{"n_kv_head": 10, "norm_place": "pre", "qk_norm": false, "tie_embeddings": true, "parallel_block": false, "warmup_steps": 200, "schedule": "wsd", "final_lr_fraction": 0.0, "dataset": "wikipedia_en"}
MLP neurons of a small language model. Each row is named by its layer, matrix (down: output weights) and neuron, and shows model dimensions 426-617. Each number is 500 + 40 x the weight over its row's rms, rounded and kept within 0 to 999. Numbers have three digits each.
A block is one neuron, or neurons of one layer that tend to fire together. After each block is what it responds to, as a language model described it from the Wikipedia text at the highest values.

L2.down404:485416523464471585479532552512505458471444449493541530496474455540524540529567527486480522478561471433464542489506515506492545515527522540467448529517524548487525540558491534472486531453521515430508587517479480521485453460572455502525530475436532499494475511482457475625510490496488417428521507480469515500465441474475463456569467505490482500495453523455485474475503529576458509514574534445435445485492492549509498546445504463494572500450515465438462552495419485419530524481533438529467388541482467462497479537466486554484424508498480553520486544539499461422424486496520437509
L2.down429:491504482488514518514431455519408536525408580469494535490479478478533542507431438498554581524456518503466541459542513453446431468463472552472523430497554508525559529466444551497566438470475463494546485447557449549442445494480493498495499427544532495513486440480502478535498507528446474522497515552446489458449420529486536564507511532496543522529543548501504516535510529541544536543526460538502520517499536489455517480460523503511483476487591517463549486552515511511529444492546586459501537513486485545523437478517455485498526517476441496546535559495472441479498564488504489461
L2.down539:432510445532485510551528476441411467594474478484515515621499532497490522415435516537543457475514542522419534563539534484441525464412471549487555506531567486445524484478471486477522500496534525505503527464469569517579546472484475481506528496528527480526506531490478432521520489429438440460461500459488509474449531500518499529537455506552549545495497530522444526518546473498530464595487462544478510518479472485534501509495490437505445542417515478485485423493476541478481482517547490571541501489530499426557449570498505539517530509521560538536458532466544522543494496523583527480
L2.down656:541511527476472421547549475545448460498494509432489485547457501545491505480501597451467537397513457545463589444477536511478502485492466508493431470533500485478487593431423453450414491540467489498565470514511462507495562504563496511555470521495465506444543515456522539505514523505519487550499497504469518491492532537514476475486478483510566463563479451435481498531486555434523538490568490537470540499471577545506447481518467527482539545475502498499496435528470452480511502484534513483561465489468469500525416440563457460504381530551525520492578525551548467489434547439458479475
L2.down900:426477546533513510533497515522494524456454459501446527484523552558524501533502502496578503442524532512422517438476519504425496501449573453506470485519508429583509479440542462511508460473529572470459548495494537453484468560560434508477473480521525500452446608511485478462543476515523480535564563520585531516531516460437469525418487422524516520534506507415526483454455515512443524443468533492540513469476492504521543573448539545448468522504501476483493431532466487507523479487451557483555499498487505466490496545433534449601497562425465560533474501575527477544520538497483497561
L2.down1196:526458372525540454583482488557500527450429590522470517518468536454517497517532515427498559500475451440448513477522456490462519517432476476570443493469506506421493492508493521446548427489491476469516478528478534559556496532478428450536540423477506545433464420479521439530493508522485543486541462566556467464488544520542533521537544460505457483505564490474438477470474460531513486471524535483445502465500529508547553435476493489512454491522561445430523536501452520525494442529524542451500491529489458519535503483500480509525476589464533393502451508472457463495535508480491528502
L2.down1591:558475492559507537519484494482455451558532503514560515458512499534514479466471547488501443441550460538470521538533522507571436540495478437537505515522523544382495513515536433498445579485490460496555493492462488470469438460524493511402482446504499561499481494442540524536521564509539538547540519503438481495448475526493595555429575516543491447506461450460470455528525502479407526448569510510521459475537507521574486492451509549550526518518589462534475521498519493552494563427493462551518468429611532462493525443498481529499539534433481517459470501469544562547460525519509417519
L2.down2119:512433565519498600588525391444456491457481473485620561543540521546528488500417448569579455482519534453562422436481476565492475490456522531456465522521528418543544469543474510520532501516503497438502431445451561477512507503480519509530583496520465444480477513574516554485498513571533526547486474510549493467458531539483533477529488526491461516541518536445522473460461479519533493438517464522589496525527479404470520527416450560534538507545513544504506526452448490481518475466439505494504516530560384535500490512560492531465533559524523517454415479460453506565535443495507462442
Description: Content words or word-final pieces that complete predictable technical noun phrases in science and technology text (gene expression, flash memory, inverse scattering), plus LaTeX delimiters and closing symbols in math formulas.

L3.down916:495536507533446476484475542505504435460455497522578538538546547494536477462489437519561573521523473485559450556505581496507430532464526544494466476469530496544454508501519598471504507524577481505488442483484465526482506472427509547529495594509557517497525517462468484466595483489520495530507499498570527551474463427560416531533468510544569587467586477461508526516495505562518473501444547430460449544566492529489558576537458520488504528457552471452492495475463418547519506487474507503493497494554520463477497570521504532499528478504515555471547453553463427515472521346476496522
L3.down1238:509415543553585518478517522518513435422497485516606526505597569534544554508424464531513529461533489501492567511576540444499519534504461469505433444510492549515485483527552567436487455521522434474489430478461530518472542501517423525526533478486529511501494498430477462460521545482478599463465557522491479506529488444503496566562455556514454443458529543499499486541485594548522506479483446448503500502551486465473560457502522469458474468511514522409479521479430528521515548457435463459486481455509517522532496506576569500576556522559544541508498506571529450467434482473474483459
Description: Word pieces inside non-English titles and names, mostly French, German, or Spanish, in bibliographies and filmographies, such as tradu-ction, é-to-iles, Wan-zen.

L5.down248:563529425467481530503491497512498504500520564545468532478467516531458480559447467489462475440385457544531459451454517554486480465547452465479521472453516480460471437543486518469557454510488574548485461455486452496514464531518497479453452438510506565448481527548410535483501481478506518463475488427493452529473497446504541544443481593481506436525533560470486568507518520520429485508487477511468502459521485395532543558576485490542515447407548516537535525526500458553530524461520599586520507472483484510406461478482528498512479467539425539548453456471471551497511462558498576515
L5.down810:501447506504439447514542466501542532455482487556473593501512552390586460480545525592572464488485450567463499487481570426498549528501484517477525512404457553546447499424440468510510497464547475476451538522416490589542509464569517518471510529423477504571494484503550530498481467489516472577493540574543539511447505490550399460459460549508521524429496494543484516561553594506518520397478474511472523525506469509493479534460518490544452490534517518500629493485434533478526497547465487547480521498457512496492499467521525510515528526485623523547453514577533500558530551533568506475
L5.down1515:503520467444443541539492537516544550424484460442536455491518404476565462486475419510511482502479513469615547472469555472483511560495540478486568562505540465514455442508451491511476503508527516561463497537466449523481500421443463505421531510500515510536535511492505517524540509526507509524429494451459524540452507516558535513490529564480567505486441481500576552528526497462468533497506481566584527505488438518533480444465585521447465442566518529473444489420505496398478520483517493525522521468535481403481523571503504427440472523496500501506485468470484448564555523493487515426
L5.down1889:488503455534483486474464588511508563458517516506535421487516463440462512508486411546512446561495497498493518514546484564478461530500570416462530491522545482511477445510436445467459435498516502513489504484544442550546500502481500436459562559454542478560472530448507474515522537472468504471513504445495518509486502456473461468519476603480530437485498549516488499503492592462577515503484529468487556499463482467529516529515613433468517516493459513555494536512474469482546532472566527515529463464503521538449442518495508478468458517512534527498440469454543510573485455514573565447
Description: Word-internal subword pieces that directly follow a word's first letter or letters, mostly in foreign names and rare words, such as R-ic-cardo, Bj-el-opavlići, w-re-aths, g-le-be.

L2.down370:481514578438492534527481500589510501504439527501450515437550570470519466544593524512500550486490509521457538505424517494517491532491426529424567516481589478505500455485573475462599549441544459488550539563510484550538485547431455485521496519511439450487397517498422465505540503564491483485469507556467485462475535499433494459469525506498542433482487485521447465527536523481430508495445484519487506517524475445515494472498500460499482487508498489522448549518518465571487479523442557463545497451491493511492560544468458497541496466512475488524435411476532477487479462506500512467
L2.down371:536477482411432467437514562444477485494462530493511489487558506485530474508460446505493520463538481546461527548509500483464414529539543513512472458590498498549452517474534440520517484481497465526475547560481538560424442413498456508497471518534527482469467500542512516575525495477440509445537572488522544503540501501499525533567489541496525478545494449532453576477481500449478506486444516529459478529513493495423538500583525467466398448490471531499520484527466548536506535495389495487448495495468506438559442527495476551521422561496504503552497515448504502534483520470496573477
L2.down377:612511479420566528497552506533534480509543515452499524431530455480437500576491537510489440491450569453532454443471551437456435503465501500476513442561391446537539477542474506535521537500475547443474533458464463466507549554448536476536535440555473454455535491531502566513517539424468511525480484572461456571531494512453516541504448516542467518496444531510559504441471527450534451443521514524427494444527461458553424493494505472511549500563492498480517485504554450503481553481545426490467479576519487517513519536606475495512510425430454482479468516508481476447527515506411510502
L2.down1805:433471482579437585489473516485498431448445516587445457593498454479458513602502426457515529591503526490465537502474481522513436517523511453477484554470542579572501456493510540430445540482545534579468440465534515456528534557505494515616496518519526506503441494501495463490487443478476518478499524563549501567505487556513541565535453555473514474552481501570549550516519458401516477566456482537507508445508505513448495477558483467472459446561471470486549431476452572481527460489485439427479555463533435494550459497491580532540525622482479497476519509567463495542443534488470386475
L2.down2127:499501438519472529590510485526462516434514550490470465488506486481459576495599468526541603477564427448500516411513501426490515549487557579448570561494489474543531559561475488409528552575496468485516447567503479488489508464474402487481474518470508525496500534557533478571551489497516509506505502511522500548512524528523486445578478486461465540517482451493532548485537551460476536473517475473497510493492500462473468485505502493472508488529493498461513536525471501508431522421477483527484435472528510449562512477531441524564476521491592510476459499514533446580527533447489472498
L2.down2332:597492510521539574434377487553464437398497504556519541437517482481567508524481506484481464553466501393455485509544505502480462486458522512488488542455504513507491524570462487505479412494552455429515495495482500556485474497522533584500509475511541507518459463492474466507515475512525548456489550487445457458436462529484511519576499464521460501424490479505532483551473542547557501501533526376502503480560482488431542445558468498606528468512496543481503538534501502486548538485510495540529478442470477478554545444507520480552554576498519448503490538458514442481500490506500562489
L2.down2351:516466484537501537564538429400450468545536530539495476501486505400513452493474496473550510533533519491396508540567473523513548492495485527502539479438473555566513488565500524545474496511497422494481544430501561506467462541493446462524484499488528501516489414460522494480462482485517474474427565496555433480492521483547573476546491475462509507511511516420448555517524445501477521484461505462483493539508488501467501486543488490510458519565476451509542505510535472587448477579481449453549485537575488513578517488566521508517552521497483458473523467515496519541502459527474504473
L2.down2541:518482537528526551425497448492577479597493464507580525532522526453481499520484468536487530472473467469478510498466423425476498452441417548510551471518523567467504454462526527568507511460515496502455593471477491577479424470565559511514558476586487528471522493524466532524570481474470468460512484494525512525498525472481511509514563555485427485515495450490447493537532475378541503533536489496545556520511526466540512468543498515546487431452522555523490493470466500423519490417527442521523485529531478491482544550460499498524443473481424452500509544528532460531494523470495490481
Description: Middle pieces of fixed multi-word names and labels in infoboxes, tables and lists, e.g. Postal code, Una Maid en Manhattan, St. Paul, O'Keefe, No.

L2.down181:508572481523445519489548508498519556515512431486532588498521477496520446550490529532466494598443472494545483529395462531478489506426430438516571489547550493432472516519505549542542480558497421509565624396463502459441516584518512480585510519502441575481514517548472502582505489517544448495489455460514460530490478552471531485481410524509462544414514510468466518520494529524441499491407502529490521494444508443521528468514496493510514456521492479472600514501545431526445447485510563470582488487537532533570535533478531465506572463480538559462481481481432529503461513594540547426
L2.down669:538546530508473486542529451466496460508477453461493498529515503481516481498497548440487552491511488460541530520456537488434494505449491492550437465470496547525493507530467466539471458569534473494547552387434503454511550500434495508442422486482498528465485532445513499426514466466426486509477498525468496480431568514494500544522561482574561471501494566449525556510574518514530459510495507496441502465529496486504486470438448499494522558548471512492549532539547482501544464516562411431507483550484526444478490409530549453513460498466495448444463567487441534532511523500536543471
L2.down1021:469436504426486556441596507522488528483469499491500495511543492448518541444537476462508535455554451491485537436485529497461472600470488507491469418520514465442482518505449507544445472532500524481489481494497474499515486493514532484474468487550565499472487470575449515563492544491548543531452485531542442553501506528550450581549490528564439473475544452559539439553514586504502491466502486513498516450503524475406478490489527505513506488527425598476474526377487415544542516472433512551531502508524466473531516450545499546526521521496588470471508505505509513466444452447515501519
L2.down1132:551512458588485583562542448468549532491428474534417553530563420483446472476545472517492513533484496504538478462388464513466531546523525504514493467540425468441470498520539469490459495486461468471601515516475457482486488506439469457549513511584478442484391457512541483544528512532499479497438511489446457467506504504488508486500532519484529516469505565462403562464514521471531474512507523489466533576521487443571539527547457485470498474525562548473521472571556457477539462491532475534444492518393504557514534485560539480465483479440578482416460548499476555487471458436476468457
L2.down1322:453522476484479449529483425508516562475513532519473521499461529445503509539460471484596500536533522489439536465465552447452493470475438515466512448436494499496543483510448546503458484523495601481508591478463536455457512509473540546518450461505500448464529524512484502396484524557549558507521555476456499434521417440408441587477524561536464506479460494413509508466484493509508543485519499495533503472443406448520462499507506526539531531476470434505501552472583425476558463466447497468516494501488505467530477571604495500464474536554500467531541545502456572583511517544488524538
L2.down1532:399564520479525542420566488454561597470510472469523481534563507480452461457482502563563534511558500486474499481461526482412487498535505462461479470465540555575511477509555520516480448552509462494481602404512493473463459460570483499478443547502513509574513455446499446444480560503522449483537524522536501431451543514502418517485509519558475477486529479479514478460510438474517474500432531494572533523450532505483539542470529428513465511500418462500524488422552498499500464450511556504466473479524497476551463417535500515508431549506529528557518479471539537446571468494598528493
L2.down1755:478486422534500588546561553510435481520418528555558497543527506437505491480566544518528512519505468492576479511476441489449525523524542508517458562513474590444529466500462513492501443481491567478454549488460458488534472483544511478515511520512488561445547495525555489526469548526532453517489537479489462588510501528463547512454470492507558495491499525600593497532461419446479530468487447589495454432523425478525547512512487529498493448443483528560463503462520561481467539581440446505500582485581574499552522466512476550525441551487476494501501526484459535473511599501473496513
L2.down1772:465502448501505482503545495496461540482496533514441465511515539510443523463489466498523484486515523538514494504419531554473484499488530473509555485536502576520477468502503492512503440517522515473514465558522511572501538460506542560463461516558478510532483513558572475495556470496560476503475483459475466409479564479599445587543386544549451512464498481463495444494526474554523530485427442445488492450545452473593572538452525533499528624473511491472561502536518482513434500537556591548485540466527442535517531456488470470505488469503509539484548459442539548502435527527538510499
Description: Numbers in sports statistics tables, especially career totals near the row end (83, 44, 1:49), plus mid-word pieces of rare proper names (Kar-ab-akh, Vijay-aw-ada).

L3.down1354:492500477484508424555452485568466568447507506521472462508579483555468534475483473426508508570511565499471530496524548548524504458487493547477477514523494582505505504523467437488498431475470492518484561532504467548509487535594508422535531547451494536547434539511499510450512530564505394502467559520537555458488478537439539590473568499460504521408523549500532469499567485570488465516498607463509498462592530500538528541557490586441466503541514417536537531497485492485422508518478544521514480509503428523511546451526547491520557445451493557498497529576540462459503544547494479489
L3.down1691:554495472471479505481526457534496489467450504517479487510499530481480432497408505519522518506450510526418502555519506467466495485548495530461536516542512548541474450512587497518516506532525487531462558490461537444485524578450516556434530529530478447479485466489526505426504477556492507494423478475491484488532413497497516514456501433484467408543467562563504487455532492449488541463586519493514477520531512487561456570543473527454467437529543494470393466478435509481460449463484502471507556435495462567536424529512480441530516481516479464479507491495530400486550508555466427516
Description: Separators and spaces before the last cells of sports statistics rows, often the totals column, as in "| 2 | 0 |" before "3 | 0"; weaker on "Position:" and "plays as".

L5.down5:522530430566473445457492544482584528533525548477524514502560596475506509479539522585518517533466481449480450506487479498432488519487453429495500541530550493466498548475515504484489515506487486500506514453521522459486535509437542465489500479487545445497541498470478469439486484514384520500474513531476468567512565487535495473579506491539568500539526503501518487465457532531559445517531510536469482524519538446541461514469479486563499483462497480531509480433523501487457486488521487458500476513513574356490465539467488496548447455469500510507469471430545458523496511504494544539
L5.down103:465529498489525316452505526408523544465461558436516562483528530541499502449480570488591514492511453580494462475488511454445466513497529470429482467397469512540501543527467499474528539535519538539567502535559512492555521526504549473272522454446468478483447522581514533497527504519535539596451490543460397474484474567527521533550537540459520554453505549491510383511476467522545491505539442580517528483508535500520478512541455537492465510591493492500476506516493523516515513399536485476489448396478595449576478526501479467469508486448502493491484478483473525446469539452431486545
L5.down1534:487520619463535472537504471464495473581471555464517485537479490556481477429518481533509529501442522519558528530495560551469520531501469474527450524480429512515525501533605497521539535595482462480496554416493586435488489519498481475490543525518496523456476460506505536482548515411503513483544535538507488521471486466495569499518578509498489550494564554451550444516423562482522461447480465508503482502528522550514536554543476480508535489592498477495508476502495484518539504480451543499527506529449514474496526472470387494498513470446552566469463486360512522544490529556449416447
L5.down2223:485482518438538490510408444468539440552545497516481480558512449458590518520568502510547478470439542609531485490540504490455463462523546446481546471557549500485542482499511520500493482552504571433527539507509513449484447486440476528460486468465447476617520473471527491517545423521460456529461572473443495478483515508427586493491529523506466491546470534528534457515470559483417495466543536480545496541477595450496509502452420549535519509492457488470534475484431453476478589523454482518501524497475490496501450427484557534460510477464415518498533526500485521430506593534508486589
Description: The last word of a noun phrase or pronoun closing a clause, just before a period or comma, e.g. the incident, by him, each other.

L2.down344:538517511489504490505472544459419505459544461471579504555455522474546487542525561479477475476493478444495458505468597523402422494459503485515467508513521516530493560444520404503446488545493512517480437501475549420478497531582422554653507544518488522468465495541490567412550452466500450530472475520560521496454438495540450467489492477426451550494539493489491463467535544537506522546489500498427431465503525503470534588587519449423552489453499448547432503558526425492564517440485479554561504463488525503497472526493399427495437464425540441489524510531552434513492452560537535525
L2.down614:575522558461482504532493567432551565542496518457488447541516525538559480471511527498561561468513460580507461434513551478526442484436509525501548436532476515557543508503520494488465501540506551470499518482605485531414481542498514490398544424484486539439445443578507528496483482448563473545527485573461526541493478446542475543435482519418594542570495576496520486481479532573522488454545544490516477516530520477515482527550512477482498570525540454482493489532472476458553488506435467540439445523552560505438503492477499532519501466445522510486537489419520518465491467587503494538
L2.down1172:439508506515461526495555595507556491491513541464476508476502426511502464542536491504549472508455444504540512515496570491521399398458425473491470470529514558545500509546512509548445500498483527590547546529488497473514504531481594455617540479468490526465529473416500476431441482485526464439540464461550540524474503495510469545478494519451506484544504403496478552543448542524495483538591510575491541539434443505473518515504463456462476489442489515482408525541568486512502483559468478507484550504503512536554531532505522564499493596507504469522493523441601487496494457561451454532
L2.down1252:483521484413444424455473464564522541512503483537449496501511470479468514522547476462451507459551596439519576459569464521474499511466510450536499486603488576475445492568502534512569500536488516465439493451559451467569512486515455523520486482504496481516533510476499556531457507503479506498531467539553518525497534485513445437513523447484536495456529570512507487490491499548562456481475527512492392433458449463439538468524524433505466556557559456515498479493514486555542420570465545550527512521560505555507440517521528475457475482448451445467500486454499518506504467475485502514
L2.down1319:564481554492512485555506468451494514481553467481557496517471471512595546509468491495497574538507500534453518471460494469515464504501460499511488409534527521508519480470543512503574430440416531498516505478492493546509508508554587509474481543484579533501495515494482520567519433518472509511444504561429486564483467460504462541514507510426473482491541582548503563538530529531548439473567460521484452460419463480456488589539512561462474466508472540546488473485457431524553509499505484521501510535583508437446481507509489440478445461494505462558506469521523527516493439564553480468
L2.down1320:544486525502486490522541486522543543463495573406512539526554480523575511492441425440539485470515499470456487485507496431517475453446489498529453468493472563529511522599494511518544497521488489494493504480541480550472560479476549449440517448516530472435506500522491510469518499415508529526526503506488552488504501509432424535452524510430627489482577551445466537481514544449516539449523477563513412539496525485513499478548462510513498506475483442529465589502516490470558509554446487501450534461539543472515524495535516506473481475523492491463492502436526510554525476553527526450
L2.down2120:524444478508515532467591513474512576528500580434517495524443446583546503510470507534549506457478397615481509489483597450555436465550455459521515538468465503565462530555558550489519490524478446534481524487472416567515500516495501454402542431500483503418403519517539544463500421465531478483507467509548563513487445481519502552469469516465461528541502509500468498505420451457513442589528505548488520514535542476510489483533482499466493462440576521559436534593521491517548499540429493546501511517490551484512504565498512520543553478515486475520478558394549459442436499538471528515
L2.down2135:494438472492454509489469457530442507472513523476510495481566566465460532517528543561452502502560437507487539473516469541481496455496419538511525529468575580478508484487477548468510470557552428570587532488521442497491506515520498543578493502591528517551498495500488473498545534537537497530444505547523582565499492505504443529471483527534514523468535503416518512515534492486487500519514534486478474453512469522502519420513447488496500473433471528447474498554484404512440431453502558561519570466514525461490490490453518533466455587507541545510478479475525505528476548530528513461
Description: Pipe separators near the end of long numeric table rows, and pronouns or nouns late in long clauses, e.g. "the troops he commanded", "provided they respect", "adult audiences".

L3.down313:510440522518437463497448503454476549535477513503453470494474487505524547478577447458440494522440457453571618390501430440540504550520505478547496464513556532477501528470538528452620559521533483523447549525467579409488549530467516470559464541581462491493555512529518535529570527469506488507495496471437447499542524469516493501442514513493440583527540519506553443551492460499556471448504430521504507503442465555516506529550534521506506527529437529499547518509519530532500449466479474482503477514471496478474531472520540474449473466518486465481506516494508532590435547453570546471
L3.down472:473515440578504494437544525505513536446509549472485455553475549561483529473526503535512506523496428479485509451505479550517490522505479530536537490546496607495481518401500506458517441532557497472404469495542518508471511487544472491499541540532540463554492433524501526443509516501467454569492482525526540526569539482566529541507497504406444478544571449448520431539530489462530554508495494530513547445501471495504426482542528553496506461527387528504592485474483460478487455514454506488498506548459531594502461485457468482532493441541505537522500471537537530562480452508494507368
Description: Space or first digit of the last cell in a Wikipedia table row (totals, annual values, last percentage), plus a few "a"/"its" after "as"/"and".